{"n_layer": 15, "d_model": 256, "n_head": 8, "n_kv_head": 8, "head_dim": 64, "d_mlp": 1024, "vocab_size": 3913, "activation": "gelu", "norm": "layernorm", "norm_place": "pre", "norm_eps": 1e-06, "positions": "rope", "rope_base": 10000.0, "rope_fraction": 0.25, "qk_norm": false, "attn_scale": 0.125, "bias": "all", "tie_embeddings": false, "parallel_block": true, "init": "normal", "init_std_qkv": 0.0234, "init_std_o": 0.0, "init_std_up": 0.0234, "init_std_down": 0.0, "optimizer": "muon", "lr": 0.00143, "lr_mult_o": 4.0, "beta1": 0.93, "lr_head": 0.00552, "warmup_steps": 200, "schedule": "wsd", "decay_fraction": 0.571, "decay_shape": "linear", "final_lr_fraction": 0.1, "batch_tokens": [65536, 131072, 262144, 524288], "seq_len": 512, "doc_mask": false, "train_tokens": 739800000, "steps": 3390, "dataset": "wikipedia_en"}
MLP neurons of a small language model. Each row is named by its layer, matrix (up: input weights) and neuron, and shows model dimensions 0-191. Each number is 500 + 40 x the weight over its row's rms, rounded and kept within 0 to 999. Numbers have three digits each.
After each neuron's rows, "fires on" lists the tokens most often at its 100 highest values on Wikipedia text that the model never trained on.

L7.up207:529477471540456569493534556558522500511473413515495457536502561452484459516621518461513450470498530494536500527475523536404518509486551519512469528499549438493478493442516475480477543564479516482491488547486473530489470499457568493559517403455502489461465558457577477480445481434494491452552391482496489462459496536565487547475482573481478470521500431506579506480493474579524511529480517483399437556466464496488516505514449513508518494501446529519485501474536501517534508458557443467535521554490506547450461506440476552447526405458447522503490535506418500596598494505511483560
fires on: "f", "el", "if", "s", "i"

L7.up78:478540500533507518564568576467479527535525430488548492539574489473592504490479491491475573507473485447477461417501490417500475535486539468553469493473522440499484500562456546506504443482566550541498448562413506451534430475481492523512483499442503490460481529495510456528519540502437493375517489586482500463479517527537482476496488517525489499436549470580400487506513512529484473595503431539515389517513469609494468434472456579567513486445472477552421451507473485501503503492523464506492520553512485451477453522520551435542524504519508496456503581504504452530535509577509534517
fires on: " ", "\n", " or", " $", "el"

L10.up794:417577484535522504528428462562493497543509521504477514488471551543554443484543422494470482502507475532478453471525563521463418533515528467585595483458470483496533481460411474566506512472479554495541548476499497480493511474486582532406511490530477522609553504526524476458534506491488491516467525457530529523494542471496541518543490543482536459510436527551421507514492448527461518521472520395519496560587474492557558528598490527446496506387528488442485503512497580485489498445582573578458496480499484524500542511536554487475482494558517516506530516455546483495489447461510497514
fires on: "2", " the", " ", "9", ":"

L8.up416:536447485526537518492475568554492428447508535507475523488548546462526577530466500424505524448479505486517617457476434532429614508550505519519464565548480496524471556564530398525519493483464505431490563504486500529499511471566491435465543467494500482560516530516573431474499454385470407560480531508467477481491484504559513513526479465474527538503442480496513478487511555502466549480436491520515539575474550441529477491451510527472517563539576501584489496446516497529487498471464562486462456500494513511471458505458508530514422465524516507504494524431481441466535561490482547499
fires on: "\n"

L11.up51:558512498495454563473536501500411471468496455449440534558579508484412445529558483469521534461501494470493537539485476499526481530534598482546499467468534466540561521537540474519445501471513546479480451513491464546477532570512631506547496471466532504507506515441454477527447480511512467505459505510589543522547547448507594534482453564490517503527461554474518529528531528516503570499517410476508468492551482551449501446458487493500486551528488564520412459499468459503539498443492517435514472506484514449519553548504554478409512483526501435538549506538499491542486513531456459510
fires on: " an", " g", " f", "f", " over"

L12.up835:503501453454574513509506513547503430546450504491441588547400495435470438508573503478453501510454388510538507503515501498466455429544503453458555452481484487469423414522420501490528519488483467505491507432554527547459498479521519542478444564470477437535530476482531528516497538439512475446495506508558490526525559437455522543516507542485537542503521455494508444518468586526514558522491525549536483450475509518505547550494532504444525469439403564549467484473502477500518502546512461477481531481457518518486493541512451513520515531498544510490474480515510475514487512474463523515
fires on: " ", ".", "m", "1", "am", " c"

L8.up913:528488436509529534531512467469488460511522462503534547486572525463504501511479403455552551448494484502516483491435504541513509533540456474405516538564497480564468603543531403502431517482499506417466572543437454508497511487563482495494564470514523515460532564517560496537422503462530451558522506514486403489507481499532461534456488486423551523519470461465523499511494509452516485525450498463537552561505492437500493489451481496443495460527592500581504517499511508451537447554490550531491457505462454533513485500482459505476454435558504458444552542468473449442546535535492469507
fires on: "\n"

L8.up801:559440542501531506496466527534494455496532506486488521525522565430519532501476525430487500431463507500480586478498421557456612488579459508550462571594499521548493581515542424526543493488492512453493543529468473488519500484547502456467560452487516489541566515504599443506482482361494412505470520488445496487514471514570502523477462429455497525511415463513526440500503525501460521507459453535534532535501543433532485494435451579464526536546517490556493518441506514482471482498446552549440450543500485487492478492454509556528432433489517455493521553453505436447526513486479514472
fires on: "\n"

L7.up449:468490514541473540482520554524532487544471519484514594494506461477514547504485452584494489565499488495478564495474527489517504492551380545477546543530479460513443436465495497454472499400505470515539605495508503522410499498545526581474517525499477439517526537456469592451552499467475538497430588550498486459568578501547423580517540361518484529488471527512476483497451533515453528442415513520508473451493488534515458519523536476519529475494491473432452544497456506506518588566503533519467502504596525472476472531519509507554525554445445511533520495512438526496460478492499483454
fires on: " a", "m", "a", ",", " d"

L5.up403:623579509490480559499496445477486496505512444492518478530475523541520475523481508489530533538482542571523525492425572527541451469525541539441530500418490524528568440490463488501539521370488455517446492476463472506451505563479500481486468566410468504493471552527586542535535522479517455482477495544527562508521495546515526518450490459474477472499463547482484501416537507437518474544545462504473469509553496450464508496526535437484444561502470499458566460402504503497510499482515521488484519505487497361558532482514475492575482553464572480559433473461503525469515498423575518490
fires on: " ad", "l", "ed", "ard", "f", "ab"

L7.up1002:544477492550545481526484531472451541495565469440539554472522506539466467492530522482521508477543495468489489521470471467536502530451532490491478495515419524486484505484484506428436509519561465490518486568466499477525484540457446452551444459528599552487473561464566488461473408446445489434524502490474506513455422471528527535530494620507515494570479450587619488505504457486531522507521503449524483525478501559492500461484490515538510504500470516442533470518435470447453468568497496497576490506589474542394573559476468535454486468517469489500454514473479460562569518513477521486
fires on: "el", "ell", "it", "s", "t"

L12.up777:547463592487524481536489396467466501478492547533549556435499538488538486433472451500530553447499519530505501563447475504549517482560555551453542545477394495457507526494538529442476480528505502474465591479483447488522538472438455528476482512489486529448475429529448553424480450415477496409446526503559511519479490503474512525487526534514570485549599477482487532511459476460540587533528418463535500458474518482489581514494472442480474430488483438503538516517551551445489465568476419507490607619463481498494551506531474536503536523481540447459494528408569518465505476534457523470
fires on: "ur", " G", "L", "q", " had"

L11.up35:514501526567542478542465472572495520412498463543532527415488554549561473463516406520530532503508489567481473495476527485456453460476452551529524523474505492504512467513535536526451477552487489500437533564523473507428451493437453486461520534505538517534435490487463480504479550583482495573500509514491412515487418514416462512571455485445465550553470480517571517456502451504490488519513516534540504449483532506534409476530556569459519541443519503497460504511584502453511473515512430505554563537605518474485460596484457548565469474459510485551487526469457423475553491541524572499
fires on: "'", " M", "M", " L", " m", " the"

L11.up755:480490497498492538435494499465516490506476544506482489530509509493531467538553515491507489440491444489526509486445542615575462514510547515426475482496514499450497485469528493538476443473551563463494506532515416492538533487603471466469570533509568470546447483489491530552492459512509447489504487506436502643464555518533508463479544592484561525502555475461494464473514446518459547529472485501469460550477504421493407437486485462470511481627527544487519446492522536464522568437497558498492536502433496492533504519469531514492401529488536506513506539497493534502484516537455438545
fires on: " an", " W"

L7.up219:482484503588474586410530546468498522476501546519475505576477518500610482497473501449498547531518475469571497520438521483453519530483538480471469481562418490452475532490512511447506500504563471508505589471558537487490525531453446517547494514446563379517587487494461471449483490490484487481571529519499480481471489473483472468471555560517553505460520509482506490564432578476461434465536578531505517484524449479505526554454466470556495556556494549580534542530547523442454482525552453590457475469536491471528517515494528521529436563518491481481521484487521437484491515486537485538
fires on: "n", "ab", "x", "j", "ic", "in"

L5.up127:537467554482464491491547503434494489453484464524518476583465466521444545418438427576491516473551489501547502435485464507540430465554408506459491508529496542436451470521506553479487452495472535551527495526504482537536523461490525477505512579440529492548508438468555469604483547511499517501447589470519503607394544476508528515526459527461504449467490505504495561492465536492468495546531521495500500574514490498575482520582464515462529529473503465492518467473485454450472464467477446485549466470526489437440482459512505552508487466512565528472515516589482510487536444502545482523
fires on: " and", " /", "im", "erv", "h", "ent"

L10.up511:509415409518481455441576497537565506453465526513477409458459538471495476531467466536524576549459533554526529510485552556527438518490472476501445483494433473533501526471430556471460488521552458558557459500478538498430558601558471569500466524501447477509512448503496526534488504502478528400524530522457434509464472540459459459492481463523541502513472508456486515490500466533502495420480510560502510477466490575533534521442541522447550463503508580480585494480490474492572497449480415505465508478459491484534504559538559511499460523525462568515537563409565460542529513495564490472
fires on: " He", " he", "'", " w"

L11.up550:532465521544537513502457471578539498534506454489458477476472464561506563534481531536508462503511458458504446521491433489522585370466401461493531490437517490428431449537502557485544545568449530450535546505507521492543472489549452463494506488427439464528505506486485551465501478509508540442514523491554509563496529454556520549431515426519488491495477502504490527480573448464493474460494518512532487530492477422461479540489483525592438510457510530540542478505534474501497423398538515467503435516500551512521486421580458492505553509415490469536506549472516494431535490501516496552
fires on: " d", " and", " D", "ars", " pres"

L7.up272:563458421490497430512481510519485529456561460556473458510586467543549503510471486405489479518507546530528424578453489511562458485538446515448447490489464509505538529501542482498529532464500488439496458463471487555498472506463516553484435557430474459517490482425521537578484522498504482468534492493563528486416461595497535498543571536507515518528462470518497585482469455596548505529495515514421495443464508523530444459536499434509534518553499508549486440513508478493461460454493561496508555504596536537532438492449531520479420483495505460482492464501526496481491479528431511494
fires on: "ing", " wrote", "y", "ed", "ography", "ence"

L10.up525:492477478566478471475483545540461526477536506551558535485511470502553484446528484539449506553539503432476496502453491462539513490458461506514490521543424542463494463463464475530443584523601497472431485479445541516473531470413522540576451432468512475548524458486491549440487486561477478507473520547503550491507449498428604505520614548421489495491435527466464533540482497527426481503499547504517517507477540528544485466528534474493458432457465498504573524549491476537568479471446547484547537537494511475535479591455542515478452505481511438485488538601498489501407563463503422467
fires on: " and", "ing"

L7.up589:500446474526458442504426534563469537516488462495529436510523508492541495601443532440475516494489523413485488545443553493519524513533465501489512537472527484588467614537447551548517531538546458526450465447529497464474455470460560516470551439517429492551482504471495499537535451521509486456546501464471492447481484532511487442500488550453461472472523476504574444545531512533454481521515494492554553493531444524527520504449459502482592511503597488559479466493502484475450532489500518522538555476529468479484460531523520499479533494492533511511554543510539473459547463490428469536
fires on: "ing", " as", "et"

L9.up831:444540528483563549486434506482545560401482480520487574510480400516534529489465517480542516497532473418441490438454505532525446469466552519521461469453462452509440527477529566441495483475444504604508494512540431506487467532482521449459504512495487498527483607453510513453542531520525592570531545518513520505512378469490517504490458537478557504433492490517560512583527451434494467531504570467489537456470458462488548548541521511565469485487507532516408556590417552481487457533498463489474523465461547486539519490450501496466504570481472482485428540415492468501528452460533529452
fires on: ",", " m", " w", " in", "atural", "il"

L11.up206:463457487429463484537554516451500468488458548440552465497482503506503454440465537517584567443522443495489472527521539523510504560497528453432526481495501574463477574472466528497417475516474474581451564440559453527553489505485504442506521552468517591550532534479464528531498521506514487499460524481536540488501508466508536487566458497492481433501479504507518535433511489536527581521472482495484554537504467556586514496525436513498523505486539471439535482479438527508566506444446450502510505538511418499485449486554473523519474535456529457491442569531564472478428510542471516441
fires on: " c", " and", " H", " h", "c", "h"

L10.up423:469416469547468529481525532527454511524557566479428489521454502513567440513521502549563464464543497485551565513492462517566459533476470513530472574504489460409596543482484521542443501458525473503469523526462500478469593452434513494500437529481468573501463540503463464483531472481490477475479543478501512463469463514554495523433469474456507461610407408459495466522461449541521428474513523361545428522497421437458560484502506488505505538478547527514537458508492517431544478489492482503540582526455483547569529547469519522513543566516524469530543471455532497449503505518481445539
fires on: " an"

L8.up709:471507479452508529448507561480470575512441463487503548455504558477504590520509519388498562500506408449495443520520570462510433442526502524517440505551456540517434476484456551510548510487521506426515481530550563555493505572520507540555449493456478541530490447524505527501456530485473490570600520451546499506486585502541491492447522492479511526446501469487538511492507444413502514468521538427486524517560516464499492486506543488474507500516510561538548485523512509562458525472499530449510544437468535529558468462468500527525486454497505525498577572435536566518484492459559497521
fires on: ".", "2", "1", "at"

L5.up910:535518523535604503513582497503440514514465449436448491579453415511508557494492505510520538436562457545484477509460478473438541416526502460623477558495536496508471461470452474551476545533405501585408499485492473477518535495417520454481451494519461489555445526479488517515489410503615508593512508534441536526501501528482469545579450601561554505518490480501496491512500528571439533484502510527472531519488517491478604482487464480509489527511499458501501527485500468468503565412446561504470515499465517507450519471499514497458465519503490457455527521506513513473457482437526448483
fires on: " Pro", "h", "ro", "as", "sh", "Pro"

L8.up204:481464533475538498540514476521505509436477559535395511543437486446514518546470521496446515457516472594548501487473464531522433483499444428463458486524426534503534511507521493420536499500557496520484510434488555482509517527549470517493508506436481521515551465450508566473484552469508497498461489369436552432538553544510550486482543464557538487471493590541570536511515464486477557490485539518604483523452543494481573469456517526425532459535467459473457453494486417508507540561477514493448487614526517506460471526501556543486505582463519447492553451505558625516518465509511553534
fires on: ",", " k"

L5.up473:546527497530495489505495452510455445532498526452504523485503521462455483529590473534429565541514556465454473522503428461558450520457494491525489466531481502559415514516461515424374472542507520541475586458519438477472582628408500487535494489418540522503494548431523434507492521489424567449511446542528508494464512552546521499553562562510487491486446475563472537560542482536452517517506553544463481488488498497482466577477496442540603464464564541502507491455479518461461542509473471477503564456528473453488521519534534494528517471496548576506490603543519471460522426465495456441
fires on: "t", "ell", "ent", " ret"

L12.up506:447544561474521526526464618545491525428464567434564529528477461477521494512552474440588481462537490473494402579526520504538443530529518494536461458513442517596486522503523504520429555504457457499563470540500490517466488462507505449527480495528487483532519494495524480490520473454457583555501465507538505501506551507501563485471459468564473556469533449527555514544625458474421546489585510466468499461485498442419478503499533445536445442557510504475509516498498506523495446463526495493476539456550490489546498512450581493415500535454449576434508529417512472524504486456475463579
fires on: " in", " from", " to", ",", " across", " of"

L10.up876:454412456479511545442536506464500495460501536541502528534472547496444437472509482543468501480460467465512510585452490522478499515541535469523543512459513541467555448432457524528523449465439451515446514501435486508540521517594585505526464490527418568490501543487547546559482530493519434536485434448509537553510562487481451504546540456419527497545439445533520498500385472478505498521581526484531513576501516500413521540489563460506522523474463527479482530475472513449515477430494546528524518437516506502569520588508547528455501547505494522512477531505581485475519433570517452496
fires on: " an"

L8.up292:592422493532457541485469566458503566523529493503451439451419472473516470503533486395504522541508547420469496561523487530532502493551547509505528481540572490565428456506462484502544579466511481516456484490508453416484551553531435505517514455480533502535492542495456508505506500477496519501450395511563525507562428602515491519533460485451510488490541539426502464514508532483482523522518525565547471540517487468452508430433396567490491445535575477524512524535497484489494478433551490482523531521557470515467427503516459545538522539501508451513520527531526468474567442459485485445
fires on: "i", "-", "j", "ing", ",", " to"

L8.up290:497491536550488513518447533468543451479511540514555520477561527506524521532456577426460452521545460448531453501519429585424520515479519505521507479463510601396470547457476539481519493546505538552450537532487422571548477491453516489555508479560502467466474508412503538512451463558546461502458544561579528470443541453548541514493518464519504454500455531372520577571534526509508508555498514522552450485568476512527459483570556560488555527523496501534502454535521468493499489490492444440499533475438516487509425431392500477534485516492508482497514501512435509497488469505529501494
fires on: " and", ",", " or", "3"

L5.up920:521507523544429535503490460500470513497513434550500457458531443535598464497532520489499486436575479465514523469459476507452508520452504510567465479561559493473521511518568521458548509449548539473517530460424435468488442471491472572487475523389413477537510486511452490467449474536468548518559482542532548543514514510508508504403498583514563481451506435480481398487550567425491456541452530481452490453508487503479503509479513592557501497526497581522482459480510483457491540526470462500485472467512485574508432558491509499547457588502492499497495549636484514489587569491512507482
fires on: "1", " ", "us"

L5.up511:473477510503492518469454446565510550503497480562476586463473479503516455497491487514494568499555477483543511446573440472539458554448491480490507444514549468497448566479559507469473412475505498582586536479498464486553493525508503558460452522414490503465490514505414523518454531484457576455481542506459529478495495530503479447457485541467482536540478438488525508481517505494497483491431501512538490526525519549529540507439502475485514517518515542424462429444424537527535556459486517517454563471520514483577507484548570526533449545555541552454534413502546507506475531481576529471
fires on: "1", "0", "9", "6", "3", "8"

L8.up266:526468449496520558510467521529448486524514566464481494546475422507493510540458488502460543522522560530450526507469473521463510484538461508456531524536542486522482477504581565438528428468544566551552535450451554455483512537476486519435556491443475487520531479527532481526542503456469480499476502535366485519570502529515496587530477471429512480514526548578556510493499550555543444454461464466551496403494494492479496488477569602496421408487526449463481531504497530510527523461458418475450546587545500478435570542518534473500515561476597487460520477540528512456467462468499568550
fires on: ",", "0", " second"

L12.up1003:498505458522552530479450508478501430461440614487416488526439405460463505487434487499532482428497531457545536502550550539500521566542441533472556532446551544479565562498500449556521504495479504553488522455505528495498589512493480462549487505513504511541511577537550559506447553518523488527491451547445536421506462526478521515488566514516445519449470458466438625488523540421478456550482479614468517485561490523459491461549493444480469517424510535469465504540494452511535499449508489534530455518509543507499491474466518487477486539546515565534495544491470526524508548471433518501
fires on: " at", "0", " of", "r", " to"

L3.up662:506465544521497555470552533559516463546540564410541472473423491440573476533532517532528508525477492532497531484511450580435530518517469544463509491548471495476499496467476430513534524506484496542495475418537506483508529417515460495512515535547482454470447439515487489463519476460590473457529472524507477486402508445530402442541562564437514498496536525545497483479459461418544491496502484565487460563507543579492348570507517485472463549517417510530456461534511511403515516472532555496536487486500535503486549524573457467423451442522406552521514494575472542486463433473537464516
fires on: "b", "ig", "ic", "ly", "ab", "ert"

L7.up33:499466524472518494500536451488563535520555470481518525542497439579520558495502487534484509448511452505488511492513433571515465466469437521454483543477481525433466532627604513455547521497457517553531532463457478550483441407484530516446440519516532447469519468461514543487479461465555497537492546523560513527543533549492516430495519474531443437500445505452418502494466496586541495537526508503532476491487495548510543491455519528471460524504443481509505520504538482529469526495533508458429503523488506507534536447409469458518510534527529525499507486424504519430538502528462461470
fires on: " and", "-", "ly"

L11.up975:489467477548511492462515537544459507494533514508451541499418441467538520446466540467499447559500518549517499479415478468446482594521486476470465381507522468455451514546490541468500525450509522490459524511517538524547549543491459551483520547446494538504424534538530561530563538439527508575477479541448537457501484428473568540517498651507446488459527466470517499519476514506469479515457498486469550573516535525556469454499471439483571573535482560494497500558458497503519470403419468514518570527575511495538479473495563541525509521506575473516501537493489478479548515453439502488
fires on: " to", "ic", "to", "x", "M"

L3.up707:458536474532490516489422460533546493484526450493458584554484475468480477547507505466494478475471565560441550566480598484451516491538493572545446476429548493523453468526414497461495503445449488490468540516540518478448495474585524539469524576535562472455562523473533515432539548441501439476456514467463449500515520457500569534520558497521527510531441543455550476548475512518422470491552570491447519528442522533486457537477536503519475528479483473566483478504494520527561535507480538542443512501446509482542463543548558448526510542540502553462570479435540482552469456452516556477
fires on: "am", "s", "avy", "y", "m", "ination"

L5.up104:459455452508460531383481501580508521495543494495514463479467513500536514526467467429497508531517433435453506469499614436418468476566452564506460475490443456583460508485435466533499502540504569564449467501564567494492458550571465499528559478482548490502433473538571484531587522525466486508488455553492525478531545506526453467517503573548437535450468489485525484517459446517442475520489467532510500508531542507527527485517500516436538504531474567543508494505501413505501486492535484539530565485493501502533488504482484491487517427491501505563549475457531401483562475435497498435
fires on: "i", "um", "ing", "ower", "les"

L9.up198:448413511482459549500476488471452530387495449488547587477502452468512446479544539472436525486562535488492462522545457497514508517480476517455503517515473517487389527551545459499562497460545528518518503508519436497531434581470506541485469515493458486494472444535508510520512509523488492457482532537475492553490565483445472551536572429538449470518554558467462495561562535551574558604532579537504453504552449513499516482444576507494537479458467528527507501537552464525507548509507546407491531492430541436537512503464532489445468516530524554565464554450439519536492477474484487456
fires on: " and", " of", "-", ",", "/"

L11.up963:417517507486525549548496479491545581521478510536558532495451508532525512498530485475499494540531452520433522472501522550457463564460562494513550523481469499544527539451497468530470561535481589505490496626551598550515455557418569557517446470460572508566506482465494483493481473432467496505468492481486511512510491548440487526561470483479459485472502463470488463486483397512492539563473535550453504475465547516490369522477452532541552517481514495441490534502471480470516492487458497498496562514488505520525486513542476521583505472489545469534466464442506466468537453478513373553
fires on: " m", " M", " H", " it", " W", " N"

L12.up980:562516444548516530605450523420537516486489566461492492549511429561603517451555515434471527462552448491495448508439477474510497505446571478444558456506503493484447447527529515512529536468463493527506458545458492574488529494550497512514524507425435406570514483522483467536507439530487501552570488456477575485490509518441466507494578548461474451527522425536508447439506525414462502589461554493548533512522513510570477505597465544477527479533491438529490523451507520517474512476462522544488508512569501475533512504452438526520472535485576499466425461492496571479530447414469438498
fires on: "9", "2", "1", " ", ".", "8"

L9.up271:522468461484473522439494471517479457494553532465521467579487419527448467536522450520457529445507506569529506452419501565550423547548500478522582510435492463578495489501575475535453425415538503488482542465448459442571501496569481480523537450501436445502443511520521495536515510501564522454508517525445473486531439499481527503563468483489512444505514471521552472524435546543487501528474491506501460618509452565514476529514461483459471508563506440483525483451505434446539473435416470488509541543544480493479507494470526518509486558534498545518588423475542507465509537557539552527
fires on: ",", " (", " –", " on", " for", " over"

L7.up622:507488458548528546555517439516485472528542468514516535477505466464501543547536533474514475515549436516405485483518500501458505467448484519543473494480491510460497485578559490483406482492495549533522534552481479473562533463483525515542575467445471465530473550448473497543506483414472461510521492503454450497478525594456465539568602566465479442608535538538576460515513463463489544497441505543544496467531524442485435516498464529451516487516474484577461528485441525568564501471494498456549545512580490459451540510475516461504411495484516482482534466486491540534513521514529468555
fires on: " a", "8", "0", "it", " an", "7"

L9.up290:459454560539492488462501523488495489541565437486500495496477510463536501481419476444487486437501535543539505478510384541547538516502440526456454523525534536546494541483472451495541522507488518468484585538479493506475518465411475502566488502414515513524547548552490490506494492402491496555510528489544429537465486514492500527533471498496507510494546554556522546504564494498576516521453463491557550491484539477544447516514505490465478471549562546577511490505529464467518472455466600457542481582476487545491441472432527469574472520447483414496497512477491524458530555495465507544
fires on: "\n", " dec"

L5.up566:505486484448461476505528525454505520478524558489486463519508564519445496522468516485494483490467474500532520419529543475508537513473508438504530412423561455503452514503505560464491495404518537517440522519469502458572509520475464493498526571526506504519475485494544542498545532409485566567495450491524504509488455525583553428540479568386473567436475496503599529462589542497469465492502560447498517531464500452501469511473529516577478503540460536483484495512460537461442516473536514519565453493601534473498533419501457520471532516549531544394476502529497502487472472507494487479
fires on: "x", "ic", "y", " met", "or", "ig"

L5.up757:536497493509449596504595519485516499483492450480454485461493480473496488479527514507495491470513475480549493481497570469527469480534556557466491504462496592541450439437513474472494444433502519552476554437477517486475564446529456528473478535481499462467440508472537439581524508478512514493549491453478513574445594528538500545399556493480469527507490531482530525520501508530502416505459454437562539548466465442479508471427502432471611539488553507573489437494521541420509450485561544517530602533521462520483402501495549555456451485500543505518514453454508526473453531559509432497
fires on: " an", " An"

L12.up784:539474505498473498492423558479452566437497464526575518511529483520539507490535490475554503392517518488525520460572456529483553607424505497574439551448533442564601486477504488520502558471477478509517486500512461484497460506434466427489490520489461488460453496423499497492501488512543563476484512506488489495504503527507478527495566547563522453443476458452519474565474504463537481551489533479504482552513527534500415442495519503556531550530534494541545413439502492480452562499438446340514563486494488529427460502510489495469485498583504454485474475500482413598434523555480473481
fires on: " ", " $", " +", " (", "$", "°"

L3.up176:570436458502469553496463487459520567521454506486489424528458530609479499538524478535527525488525556530508550520426528505482476517505557621475511482507442578464498550507492530469439508477496488453485547564555573471531477491510472489523488529478423449548554502543500505536486487424525436479530497530511511472520505462457466544468487501490534512505499499557467537524568464459526484549532538423559416483476564478472491540503474504505416559564534424499509502474512572488472502471525512534541572399556591451496535445560504529430463562504435467496527412529443409439466531530536486490
fires on: "l", "ev", "ab", " prop", "p", "an"

L11.up637:557546496500515488492519519517542551399492518490402495445560478544569456456523528447520507514511472454517479513548477506533532467474495407501518498498492512472538461504559546466477504545490468523446520529445462530561553559513439515502464538486536493498526477505551568530535490528457507470561521602569507512511553554452501525522507469516465581462484485529447516481506582493543477519401518475475512597510495520515476503514479540494489580536523507490424559472564479535501386458459500451509458492481530486515453459416446448452477475529449464519436513519515455486544454577595465496
fires on: "1", " squ", " ch", " fl", " comp", " offic"

L9.up602:507537529455515416550448491489551512499559451512540520464506440541498413576587516443464583489464466458550494484479484466510485491486480479500478540531508520486442482514433521474436481581534497520466523509496522461480543485511561481443501519498519476502424464436479509504474478510493500396484491555593474485494482463433498514516536448540495493507461481500473497458531529508427544448534548545501557567516486518489522413516503483478497517464529517487513487479519501505526476495422579434452552523575467499397455572470541535419524496464459428542509454529539552506474568478599518445
fires on: " and", " its", " cont", "ing"

L10.up815:514487526525539524550373552458491452468456490537477515588409516531470479450477451472554494496459569560469466509529480502451499531462380436520448537506496534589482449526459471509501529461552511518542520462513494448488598496494509491500495485505485574509512548491491526462516510471532503438516586522544483418529534527527482499529520492470460487524497460523476476443500473479441491537489530494525548522456501470474523445504559483443514459452505534478462460535543444460503514410578485488478521532480553537526463533469558489460486525582497472530480510544586519521495478589460557525
fires on: " Pr", "r", " at", " pr", "tr"

L10.up367:530523439547499635433541493515483469524545524514443557508519501543507420559535516480493522524427530458540529503410506546530516539538520477524492518459428462451517487469565468531479460518492544464473584532488483510476512522566493497566495427435485492502487509552464500469509553482489481477486510488506550488518486456502574493454557494550599522478548428454500473452466529550487460526517549520515467600533428540451499500468459433493500529519463530441496476456512492514521372498491560509463517531397471495552547565550568494545530530560526447555468480446487477519559478502555477523
fires on: " an", "n"

L7.up790:451563512525502501560498537550470613514508499486426481516466530565541536475481498470486472502464421456532478477466526486548538488399518449521515562528510457496568532473458501539515548521535532468509497429505531475431473511535478479443477489471482525525571533591497459482459479476501517413479539451526518521544509475440486438483508470500445481494430490470496489492502533487512502536491433535448541556451486504538521451578556509457534464469535486520451541406453508492527477497540412559523519497481585470461520472531515549477523490509475481592547528541492433575489456509525458455
fires on: " ", "1", "2", "5"

L9.up497:473510549487510496588566575444457517463438528459545497506560533537511503484488512569566584514577471530511491480456426583471514544473503434451522493528508440443502491499426420410547501466520490545465528543524471532547443486472454505510448465470463489534507449622525526588474500517487494526488544499472513497508544476488557581492519508531423551445502542473469527567540560530481470535446474458501434469511400523486504509426489554510496511514484479548518546524481460450447461535464492502491533565490553456511513450465462535540507451528515471495497517568492469566520488442508475505
fires on: " to", "eng", "id", "-", " ft", " and"

L5.up121:554486486477505468500502479491481487508540472565447480554485449628431482480429478476462508493484491543462484486494486495474524550495459504450515507591466566501577538545468440535564476554567461474500502507494514454419545455525463457564480465566451467533477494457495517517526551488521493527497473554588494550433551527495478477537474471505598507490499483502471540528467479488516543392530467564422396456543487545456476493537508486480523521527404507462495532450458476463501472449498511521505543539491474562510436337608494488428467471519480476541487436525510474457498487541435491480
fires on: " sub", "ur", "id", "ed", " read", " wrote"

L9.up735:414525475488523534576528496484473504530484413497497501541443510523482525554480569562501491484507476600492525508490535563550473526468550529532548537476462506481493423440577496481471486519498510567480530492441507523477497524455518505524457496486489525538404490510491509413466497473436445505471492524504490498449535566516421500554503438495484484555502443514505430507489470422475475560420548557474564472563496501583504431486537544546558534520507467519439473492471502428503467478533496516485531497542507509514553505458450536508627556560442558508480430480499476510595566469553516486
fires on: " M", " m", " rem", "d", " after"